Part of a small language model's weights: 6 heads of 64 (2 for keys and values).
MLP neurons of a small language model. Each row is named by its layer, matrix (gate and up: input weights) and neuron, and shows model dimensions 128-255. Each number is 500 + 25 x the weight over its row's rms, rounded and kept within 0 to 999. Numbers have three digits each. A neuron's up and down rows have the sign that makes its largest values positive.
A block is one neuron, or neurons of one layer that tend to fire together. Before each block is what it responds to, as a language model described it from the Wikipedia text at the highest values.

Description: Year starts and paragraph breaks
L16.gate154:505504510449509527508442531502470537520466514462479501506508496490489501457523504506533455487545522523513515508448483502503504530444502460570483510485520498489521510532510511493478467483486533494502461495517507456502516513500496536486448505515512531518537531504493490499496494472516492505494501472517514483532513480488563501530485487500521508545515485513511511477508543517496488462535
L16.up154:499491472505515519491482499530523507507507494440543498549480455503482472539502481530490517483521515488478498487482477462488471520476466483517478520505534500487473489552524554464488471443473491488501496510538502504551499502466540494470482492517563492492520520505470491505459530503485493483469533490453489499509534438499497544504484521519505522481509484508522559516485490493536511495519
L16.gate225:481493522462445444552539442522515479535500486515494472512495534490531497448502539453471526517487510448481512523498504488535483473500476488483466521495536490517471452469516509501527478477506505484497485500517500494505454520539459495448511471498520449488501463508478525482488529460469518514503493495512486511506544462552464423493508502501495472455487535513511501492509492514511508525501
L16.up225:482488485495494494470479488506502551516507510520500454535526486481509495436481482474496485488459484479462528482511510535550491446505500467511459547490486459500454479480482487500466472504542476506486524498546485516464462482490491471504474518518492504492511543501444559521525487445496473511498448499507533499535524540497475518453493491505490476509519524467491516490476527508491483478497
L16.gate244:474475558518487488452445480510491497531509505508505450506538531490523478500466460503468493497503536498502485523483443508450504476494506499531536507461500524499509512475532537533495477474478505512492470445477488474487520518500476493455506484489511527503520491470460510490475493475526505478512476464506541486512479484518525487498513498492500464483515496531546504514523473486512493467503
L16.up244:493459510507531537515500504516497469494510509487519520478578487507535476521505473531495478501477502487506546538531487481506517498481500452549471420495536524538461492495496504497510463508464516479499509518494490498476518507465472497490488485476487513478497476444494487489498540497527461501506481481533553499493505489531500510511467517510486477476469491456509509517496484488503537437523
L16.gate258:485525517480520491528491520483506503505493495526523482538489483487438500451471484466515475473487503492506549534533510505482464504470495490484552521458524509479495521465495467461493483474518499478512523506493494496495477502490477502466529478476518481507481544473477497516505521572474537510471555529563511509550476477485480501480508494479459497490454541485549485536546493523466511480501
L16.up258:513474500533490527496489510526504530483499506502478544498466527502545486476496510480505514496510501492493525506538525507518466488467484500500493488496507532495487483483552521506485485489547506509487479491519501473517473480519459519486533479508484529487471482484507486499513540516490520550481496519520514445445486452471518511480449431448505479463451564467506465484524526516457506466527
L16.gate279:520522472513441556487511493481482503515512480467498476491514489496496484506492492457478489517514468506531477526547473492482469445534502514481500513526531535468497516452526496525491482494491507469496522512517515491503463513473495464526518493501497492475467497513490504530513487510502523537514504483546523489485496544540507513488510523466487482490497464491519522522486535519497477502513
L16.up279:507514475509521585510472550459466501490545478470528493501535476527482539483482469465489511490507474453542488464526524506467555457523494461504499494514439466508509546512505460528513447518515455524487508500485499487526539525522502454512509498497500476493501516489500500513527527524470451505502508491490535485484507492513499505482526515506495470480502549507505562495512473498511501527543
L16.gate305:500446485513501501478469466483497520539501497514519481522507512515522493505468432532508540470499477523514493500503447504454493473441487502507475484527521554504474500502520507487512487516492493461472490464513476505485482505493522487490537529486530478511565511477530516541507449473506531520479453540491534492514521516491496512465508480491512526481451497472540445506487461544500450523496
L16.up305:545474492444473557529497504522536520511481490495494505501511490486519516510524493528537490522513531484486529521503521519537489515459514516497491498450500514496455532494499464490479504488499504505471485513518524477489575476470534497491489455500508492466498515488533502538502482476502499542516474500532475518476536482545484496459554518543489472475491438532505443486508493550488532492478
L16.gate342:497468517480487496525461507496502510544510501564498494524518504526522497479509470559494488508471446527468530534507526478477530500463500506539547518492519483488481497462482497566543457466484471527499499430527508500519533516545451450492504500497505519493477506532488488467505533483505515480508504496524534494503486507502519497522522490513560515480519514489507547465495465484515509510465
L16.up342:519511505517491492499513488498512493535504537588542432501517520536542546477510505515536501485462496512518516548506489518465528529497454530519493527454482475495506487523502500473500450505448454502513490437484476473501460474459500513481495495477494493524505495460476510493532522525456535486505504494500489495500524485499515473497453495493496481511527498513505541509506476481482506471518
L16.gate344:506480511473512480478478546463520536463470492499541487516509518479470516544511493523537514550471507493479493462483487498532492507492468521493510517526510513490501517475460491503454515490490528476503546489471480490496509474506468563475549456546551486495524504486467523507499546429516480481530494551496520525515532512507529485549501506527484515479487477478499485517497489507523480517487
L16.up344:493456535491500472478472495508514439474497522517492472511508506497519519523478470498529456492520503483483526506490508477505484520482534498509515487538475505488464486494499459457507538490488500498509483465487479491507521529461466484517486522533528516514451492510525476508487480466482517531510480538480481540483484518505489508497474470473481464478453498474540495506529481489487541476437
L16.gate348:511508495478456528454525480548497497457467488488507452444518471438498509515479464528520474468517500510507527469520475505528468535532550509491453514490470471507500484497471525540496550497463523466535491524523491511524511488500525455473532512476488522515512464482534490483517526498538543517520499497524530453507527505488479505508490533457498470485508515486488533496487519500557511514441
L16.up348:487548476460465502473492504539537504524492492489504496535524491569513531457550485467474485533523492539516512499497473519470509520505538513507473489521499497481544485530546511477502520476543494463518465451509555455452513463508510499483496532533505512488506508502550478499545517467534471502446481453500486492470516508483455494506506441483471523445531491507469471527492516501467521491503
L16.gate362:538523525508456470491509496496502568567503491561481483554494492473525505467518477526475455516513481510519470498516497483520481512482513459509468537545463466539507483489491522516521475518538451473498509476507545506471513517505467516503520464514473517515448496494475529517491476500482521472464499503513495470491475485502496498502516479547504546513507532500472517469519497534491558462527
L16.up362:482518490464502497522515501547517449500520512511468525537513486523512497494503510488474479513487475520463530517508496475513517530515485492531481513493494507444488471475485516527528454505465500475454535470497483500479509482499501509522551437516485541514513469542506466486508494518509548546462501521522453493525500438469496491563518509512522521544526478484503558505502473504491499486520
L16.gate397:476520535530481457495470558470459529512479529522516528471506484548483511529511462487495502436461520494472529493508546528456528491524493500497496537502490516541502487470526519488506504487474486540528496500485501476509495509460472485463547488493480496509478513527492503450502480508491523435520523502490486495521511506510455498544457532492518507480475506520541488512495512515508485501453
L16.up397:520539476485468470528481514487470488539486486482511534507518489509486470520490470500540500455480511501469517521514523503496538501529490497549509487494476483486526503526537506499451500464543497455543543500489489503546513510515500499488540543537551473535508546499514505524501491489532563525549516517511518504523498494531493466498520514476502523492455502496475483470516505486519487496527
L16.gate537:487463488469521456514502459506532496473511496570489496478492497502514504522497488517487523476480476509580556504512485536519490501514543448497489483493507492554536564500499526497495486487448510514476551532560459481517525560530522504499511515507495491556546504496526493466493464526523507468475501465502496505519492504507539530494515466498492484528504499475503531485508519477537494525488
L16.up537:480518530521508508513449490522487532511508494469512496461493480521542490488473502457496514462494476517496477537467574482539464531478493499493465534511521508481503490474520536450545455481451497491514519473495479494501509478526513563509495481527480442501542505506468498505506542514531499540522500490508561511535514503486483525555495534518466517490470531507564516509464500512509497513494
L16.gate545:514558516504511503490487487526523454546486513493497520510534551484485503483538437482529512514483512475505523490495456478482533508488512487475505491480548471439499487488512494518492501510476496489529503464528495489469501547478477542492482543523513552484491485544528491516486503495488489508501525532470485498472478508473507472502503527457426431492488480512494506562543513506504519489491
L16.up545:496505488531556476534499516490512478507468529499531524531429526480496526522502508528512542526483457475489550514563477511517517546524516485537518518503500496495466506535505485496497524475484522491518469469490486462529525516491458471495500522522539485509515495479538508497524503531548505482487482522522489486452518486492476459497492516520585488529525489460490475494549497516476499525505
L16.gate561:496516519493497506457468469540517556505483477473476488487493493508504509489485467537511531541493482502522478478476483481500500532484519505504479489515505510510472519484485495510484471506502503512530516480479465474493503501446498496515540473476543484503502535502583498493481494474490491498484500477517508514511517499501468473465553525526482507472509492478492492500466500468518470467475
L16.up561:550526532473496509490517479489513524526505423489479487532518501509454466502475487501532504480490481461534470512525482554514509528496505517483467467490488463514503492540474518507533517512499503509469514506511497461456484507537466511528528471491526510466534496512494517497502513455483490522508506504483471518473461500504465442454494474543509486513514495470473461514457506459451491476531
L16.gate669:470484521482519503454462523485533481451515505478484468503495496514509461503504473541502495508515467511524527511482494520523500507477496508499486542454480560496528479529495532516554483470491512473507481440470471494465498486443505471496483492529482490520460472495472488507495517485511496471504492504546460469488468495479504504540502438462540509513507442499529487496452470494518494451483
L16.up669:480478431506524458475508524497542505457530483507500493488499477527451527482493463492527491515509509550494488473490488486524497532478484497507489500507498546512508480516514508515530529464529530520447522504487513515481524501477516492534469486516481506510505529478459494497498508478487487501488525531479506470470493485490449532476513517521467482518545477500494481496441483518436495490496
L16.gate701:517463509478490575516457542463488474487463526452537461512530457531492522495524496514506490458513567510498475501476521449532497504476466473503562516512524500497493529439490471481479521472498477496521518498467513493475519496485464514532503490556528476514545526509505477489476484479541515501475514490540458457519487539474510507536537505533456480491523546529546521498505518481494534502529
L16.up701:474514541498457525571512550482559500505476486475475516490502496523458504453505516507489479503522530496510513480463497485485494510513484487511529465542506477508502515474532540527515525517543498476496518478507503545508521523515460502497470494485513458465455503470465463503520460504503505534491493493529493450519503505501528508530512473505506502513527514530521532510495478506507483509454

Description: Date part before year
L15.gate161:526487539518512493491499529467448489475513471532551533519511484517514525513496502510473515511499491455531540534461541526517523491492521461508527513478482478487534508492515521491499461476501465453477517481500481493463453478433448512479524516503500473479526564493502508556517520448475536484491522512474507492517532475539540502482494533528564473487532497545527509487496498510511530495499
L15.up161:531535528516473477506527533501475527511504529487471507519480500504487448517460476508478523506444466498479487498520520470458505483490508498527527485461469521513499533505502499505482534534521492502492504495506496476500496496511503518472514536522504505460499544472491513553481525495511476507470450475485511525510457502500472511511560469481474576505486506508504557483480521478495505507503

Description: Plural noun endings
L16.gate10:522501491511564480537527475514524498512468549514521506463498502507482488515524458514506502435503508508466514544509515508483484508526487432499514494480487504460514520526514510471506484488528515541442590496514538507482544451523494515510505466436512506486542492503495452511493515533503549481504531528503491517510522506518509479506509507499503510493502542531476487490511531501489470486526
L16.up10:511526499509465472493483486457497471469501519494504515521490486481485518478519493505440484452489463538479479592478490520498499521504505466478463500469525499497530504456488524491518466506555492536486464500491507523505502465478514474501482457481502524508591530525523502500515524503478498513479518493516484494520521527550501501526540466504506535492536527545466515493499484490461458476529
L16.gate53:477456515515519509551518520535536494468522517520494484522531473481512504493485436497494486510495510454471483506515502541497503487483509491524509512473522507541482500465551520530457485520549466485485546505514512456475459544486551492508501498517491521499531478525508481468470495466528473575547445501509487494520477479487505470517539527527520491442511538486526443499483514499486472523504
L16.up53:536564544488538504507451511474473446514515525506498480527471462519442512482563518474485522468462518474514503528530486516476517494504439456489515517493518527504490502506504478483500449479464506528513483490492482513461510526481503486497510525503492538512483515525500498485499504501489482511478520474492515501516498573505463473501487503534534494517506449510472451478493466543512537486521
L16.gate134:529513521440499510491492490505521537503515521521497532529515512502507437499496491506466480483493471519488500490521507478507511496526468489474469476555543474504451544491527533480498497511507491515523515491521510511514543519499532438518526514490503541545498470477544457491500556543533499496499506466503503507520480466476525424479524500505480487490547494523489479495537462425493490464519
L16.up134:527467505544477463479502509484534490499504511451521482452471471519541483484514505435526504462535506536518531496536514510537474529521470551463459467432525482481511465498499510520511486482463501502505499476487496516529514467496496525494458514513473476473512507515487529486472501525482514472524501488480511450541480494518485458548533487537500500480487528513515494482496477502496496520518
L16.gate153:496475479493484448500453501528491488436462545506473504494516520482483514557471522522517494508513507458518493498550487505460482476458476461541467504531506487452471511522550500471507521466505504488510477494533514475531557514485522494544481494508496481535532524529490490548449479498494488496519491499515502474504501499524483505481494471502502483464491484467480475480543504506492465514504
L16.up153:520501492523513508504504524463505528467490498527502545536446510473519454487513469455494498552544510546536515488481478487481501513542487486512491522511500500505537497456488483512533474509461519526538498504503494519473531526524493495477455560487538464480537522455469499527528532446516482535483508528545515485509489477526484485495493484497493486465536485500442522507446537523515536530544
L16.gate178:463486488539506502487547479504467503505529508511514510508428492523479457516469519512515541475542518502511467493485558523467506485470469507509453471501504529467532506466516472517519487517487547501536516527477553538496509476496496528475513512463503518471529494523516549491510522489500491483497529488504496467521530549545450522519492536487476498524516480538469464493476514475469440531490
L16.up178:520525492449533511471479494512503469476555487498491479469452532499540490517499475471512516509492463541531510533490526526563499496494482526476460441486501480493501480487471453506527518453468527498511521489521564513459507462460498459514535493498541493506574545506500501520476544491547508524483522501511507515491510523531488472513520525500532500513531479491514517485470501521537515490492
L16.gate233:480448531485510487526512546491454508539510524523507519511518510459505526513541461530487526510482537519470491514493485494505495469483564507476495477537515478470493502456496442527529457536520509534507515512463446523511543555503514509529514534499475545480533529481524522474504502560549515507504483505491500483517478507474527512487504515489473511512487516526482485516504524518505502480515
L16.up233:495544463513475487532553491551488487510520501493485448460519493453496488494430469518501501519471527484494552523519515499505496473522476516473457503470513500483520515482501487478502473586476526500470444509496448478518466526507504549471511530473472482487513539536505492467482542523514509478496498429520491503486473493508491481492534539511522531518517499542465506484509524528478490472531
L16.gate257:504525503477554483492512477482490509518504511519523523501499550503485541486548488538453460482498505486500484522521493447510483478503490536502482485481503485478508548491512456478514499528523508534488527486500520503461562487491508462498451507471495528481561570509534497503495500524459527526543498517491433470509529525458441529505525495486488511491531520541479496508453533481485473497520
L16.up257:500520508507535555512482473525510463498446482493488502495536514523485480511537511478493505479472523524522478487535479497509481489514482494480460532520533535515501430469513482492480494495527522530508520492507510468486535497442499494498474499449478507550513494513501495478479461509467475495503482495533537495505494514523495482489538487509526491493527558549501509503510532496541476508485
L16.gate275:504505494478522495450512516480559501499506471508515525515511466516491493491494478540456492500506486517454505517544498506495505512536472525485512505490490482461477520524533491479506502521500498502523551540476490497531537517471495488515518494486495506514515537541568448583495477516490494488449517524483507502504489504508538444464479465475525499549521483503533538540520508498487530490520
L16.up275:524506493515483488503534497495456458546481456484514505505482464480499488506498501500458512505523499495514501476511543441524492537513419515503483517469517514514518478486496457515517514474505477523483481511501454522482491501493457547536495510474525482528545462495460490498527540516532483465505503494536489508522549481500506500468475495510500466482524538491496555537478511480495505436463
L16.gate290:496492542480500477508494505481493440515537522532461504463523499512494483522507497511472510487519515501511479490498509482477521535516487480487476524498523523496515485469479457546532499557537477474494514490500498492470568502494459494550525526502467489526515494521539507527542520543515463514485512497471546489467474485438422490523487521483485516488488561480457453509502494503513488518528
L16.up290:535506489449486457475495534475516489517456483522526489490489511523503516519513487543500515499475517453485499517517495490477517516488505455464502455524545477531495517459515467501483485513517533551508493524454495480468544518495506483463492525469448521506558497526476521525521519524524483510492469489517496468454506491470496468574512491520467524492471527525519492447460500484518444557481
L16.gate326:454501455461477499538506465523473539474531489489523500467492486519512496516493499491485485490490495454469523455465452510507504512554469461491489519501495493526513530469469475494506559487513499488450540481552514483480520477536537491499520449494469478506516471454518474514495555507518472454486516550507489484527529492506524496461485510481479534460563491472493488526554479491490510510474
L16.up326:544513509472483500491524530523464520472526521460507522450490448486504502534508483492509506512480489479525494482486500496497476480465517491476538479462498511493495515469491486467511525502449476534501529510528499484563535502530476492501512522545516514466457474473564523496514498518470522499511438506484478477506520497442502503459551445501525511466482451502511516524510534511511517520489
L16.gate377:491505539512466526498506489477513463516504568502523523490517465468499490511511473474503479496507523484494503515476473479485493537519521441520542514531524498521491499535519492504495499491514508462465522455527476488523492514472525475529525472491505536437486471520566496500502528500537508512467508508537490507504503511490488448464540482481502512498516475501530481480507471478499533469500
L16.up377:529523474490486479470535484506504473532510500500430490493494495481480469529470534453469510492583557506487479514513469511487530499504492520502509514506490447501513517475461504496520502461495480454531507493477514518487475521506523529514543534484536517480467460451502500501484526490480531533524552483504461468516568493489474488485527514535529461508510513497481467521508534494498499474511
L16.gate439:530501477492550542498472496521499536489493527456511480511490525461502465540498502481506510519501498482505524533515477505485479504554521491519503471514481524526486471455498520526523478547517530525480533521485493441568507518481480517541487496471519519531536518547554515522521498507492501502487513480538508497543499531483518478503533543516469497526483512497521461541494507517462486473513
L16.up439:479494522521484466512469480455445468466471493501479495499459461475523498488476501436496496474491541474486499490493469491509510513497536496447498487504482532501475489459526442495534474547490577493473482468549499466490459537530516493496488523495516551486500512543507538538476523512514526488508520475555497511507469515478520494514493481491503481480508488482514493493529520517513500494495
L16.gate506:502515502497518500495507477531440478500493555509502502561546531504500484504516460525498509457493479454512507521477514503509486556511480493478514530462510495503503552540509499480514484513475486539546457485577493528524482484481505517485518513510495529522531490470550510541468501498486497494493490538476526500536550509535506507473490529500517494470500483539491455469528569464522492482515
L16.up506:495530518512486480522495490510489492563485481505500481507537468519511483424503485481541488500506482508517470486490479510457491507450453471503522474516530480496476520502494470502544470507486464490470527478551531493499533491506477523525460449506445547500500542527501490470485524475503483486508460505525481523474520527544482469529471501513471498527441506516486483471534491508525503530489
L16.gate517:476526511515493461510511487462486485516498516478515494480494494549519481510488548522500517505551508544462512536464520525449519452531456511511539504481509518495470541507546536477507474510509470471532508486462492484507479518479491457461518495530518508518542480522498486489492505520542533511473490520470536499512487480477517475473459502504452510477492484502455534496514472461479558476491
L16.up517:499542469501515520518458498497458488537501507454516506510480471570518491536503530472462506458501514528443474477499450505517504496473482519486505499511502492505489515493507487500479552492502508483493455474551501503481477506479504494496523511534518483545519497530494466506481474493505544549507465520516489494456495503535509458503549488501504464518534480493456492509518498484526493502491
L16.gate546:466480523481495460533491512544510447498502518512541505458501529513470475530476510504526537507534504486539477493527512519499478511514486453506479518516477489455546528528508489495538484463513487481511560514477519513497514482480441470509517500513492527523517573510526549516476461469525491501548509497536513510534489528438504524469520510504554534488493502538460475484469511479461503515506
L16.up546:503474486453504501472495492486471495501473520499552488508504493503483498515501506489501470478488541521544517481497543483487507475528497529488480527503485485508534528461544477481544502489507526517469475504480535512497580486456499470539497535531454501481462547494502471480459511469484490501469470534517506466514480500469525488512512480498525516522495526543514481513458475495488484503533
L16.gate643:509478526506528503469578480535480534518525536477559448524517484498501512509528492520498510497511517511472515534485539453473484507491494565486552529476513497486499507504489523526483504494499465521492522498550486479486539476488481455532490466494505482493510521503497547501480501538495495508485528487486557490537469463522522469492480569486506515489531481480490452483489553497491473522486
L16.up643:525482521496528497517553486466533515499506460456469546508467541513526465488512516504469491514519473523513525534493534522530520510515516450483513526513554520482513505466519473540516496530496533545535508504517505484524506498509493524460479489483463483491524480467479547509473538505519535524552524488511518485469488475516504549445483566464485467484597494528507458513522491515530460500490

Description: Plural word-final suffixes
L4.gate46:510517506488534534475504519489509491492538506528548504565468508478508537473493512525521514477491490509480453519518508481456512482525499480487507488501506521467560521523501518459542505454488555457511525493509466516551550536502522512494489500483514508461532523540492469529460473514524516513512541489512513446461533520481500541451518505475495515441476500512493530503475488497492508497481
L4.up46:549541498476486494462519498510496521527502507496521517543470506489525551481484534502532500506505478502506500523494508493470484473510541478533498485516545544475542492520510492445490502530486587473493498484508488496544507554501500439525510480509485517466524539508494483504469474499486503530487498512530512481464512489440511517460518492509506514468540473560487549515508476503471503503488
L4.gate96:496522510437453482507515510494487486517479519463497490487484506521500498531534511497490542459478465499473491518520434494472557528517516497474495489515531460544522503488491502473486498509476542463466478522494441549504514493472513518466482499464495515479524514553515494481493479534495467513506521487512489476515470570499495447475468482448503489503481469507477512452493474484477476504492
L4.up96:553522526459475507531500461539461467522524513467490465515520511521491496517508507486489486471491436474501459528491469483496555491496520497480473482523542486520507479482513493486457479568476535457498470508471487525486491507518531486472509522468498502513495472514543495485486457544488482520495522465516517482471479551497514495501469528435492500467477503542474501458527492465506487509485
L4.gate246:531545503440453500506477500476508493562484512497499520521503560488509456528498498477515476472494504524485526519495507501461513423550467491497508484498500445496531530488561465504496535541482537520531475458464481491488484523466515476504484465511506492539464531478502507463476453501521526493507530528521491479526458471453516497478523464470493488476537512497539538501490493482474511532501
L4.up246:490546520470524542538525509516487506514506575513476504524509531521515507469478515479494495507499472524500430479502521464507543489534502497489461534449489482518493523487517509499483527479509497501510513460495477498486488496524541553449505509467468535532520467490463470428524496457478457536541483489508488505519461509492464453562509528493477466526477520516477535519523496489505441511476
L4.gate295:493504523456460511508485497479495494476457505506502530504509516479509495534521478517513500480480509529508510527505458483506484485563513481487460439463503509495480515501480461455509521486492490480493524482521500497522528490467527509487475474495489521537504519490506486440498527458503496522514497545512474517525474493496513520560476505506509518439470489495466474497523475516493478492477
L4.up295:485530504439506500553476507480515485488495511497495531506483499506548485509504477498492509501496506514507473501502479500491500520535443484468466495452502506449511487456506460474488548499525510464443508450538456486484511488488521517504492466471457504491449526497501496470530483475524504558498463554476497489477510517451490521507503507501511503525481509490496464500526467475501458488478

Description: Paragraph-ending line breaks
L4.gate259:489468489492461467487473521529469497463502489523476499520523510520485517505514458493479519469524494506521474522540513519494500511467473496478529527531510520493469466477494503506522544524470522517504490482478460488472510502496494470500515520539503523542491492548488462457498509495514511504464492524542505551522490549523475490484492495508484475568513500505477555493463519517477505483519
L4.up259:498487520493488484502475539530466491494505532521467467534493505496516511503521451531515490497473467508520487516507496464496499508514500506499479525523476531477487475462494480443482476503477502522490492506474441533469502512474477465543490481498515500483487507520485463486508510524532492500478508515486461504522517556506500480452506523505531480495519483487496564473475529502492453462531
L4.gate419:549500515527495514504491502501540487500520496538530526512482496497507516486503557512516511498493517487518491437494475499507488473452481476541515480473485510521466490491498478515499562497501514483485507497521500513539512528534483572513512534499543491506491493484504536545437492473512489531511505508506486466453525494509486523505544543555477473523483500470484511471554490471529507487484
L4.up419:485543495466440537504495528493515494518542533483510570515478485478447459484507488487494503513509508499482505487521506501491482489493555499485508465476479494509499484524505515488471489496509510476517496523499578456529481455484461514485481469496486549494553508511493514503497471526531541455495481471518456476513466544535497466487495526515502476549449498461464500525499494496472498528427
L4.gate548:486523531488486532467497560512544513480529520512454465474502509503461476537487482526467509485459481493513456505484514511530532550470485471460481489491489504475499505484481498487517485484503495539508443474465449546493457476489486491531488514548471493493505512498487524472474519511501545544495457490492523482507510509500507540457454508532544498502517505473503530496449485543457495479516
L4.up548:513502513503492537448492563482555499457495507499473479501524500509475482518539495486497552457497490482502463519514513496508524520487494484464482482506475517477502478476519488462517458504500472509503463518464441537496473493528519475512500492544469484472483500523474515493464508495486526515494442502499520540510497519544513510475476514483522495489517485470495541468426500532447474493513
L4.gate665:494526456517489479507515488541506512519556521499481518502510492513470474518562470497512461520458470504506473503508529515474514497518472510519488488511478480471497499488542517535520452510513505482472506503485483551489482461484521487504469505505484483506469537530551507457509468517502504472494470488522508538533474482515476510507438495494540481526518464498499531571451519538506456451476
L4.up665:501512466496490483480533515545526475507539541489498505526509480504486515496524479492503497521493455501524441529533525521485487490529490497502459479488516499480491497518495533525564447527501494470498513455497507527434495475469543483468507482524457497511524503528519506475482504487481486471478493495502470518493494495509492504507470457479504496491548491497477500564478512500497524475467

Description: Agent-noun endings
L15.gate475:484526493508500502533502521508459521500516499493551487509477492501536464511489446495518486469552456525447520502541513502515501521513475487507513523483487505539501522501545507512527478480544488503486547466538502534448521523489528483530518510469495495531549529526506462440478535525501489483507525477489497484482486500513506458495489516480539523513498511472503480510467507441550491489530
L15.up475:512519462498502467477517489494484465499481495486527462456515515510525502476480464510527496480523483522505532496483516479514507507502451478496502502495494515495491517489503495510508476521498480478476560512528528532519524489463496476502443528495480471511542516528497518502488536523479481476518505509501525498471513531513486489521481460481520462505514494525506503501476524484504517512482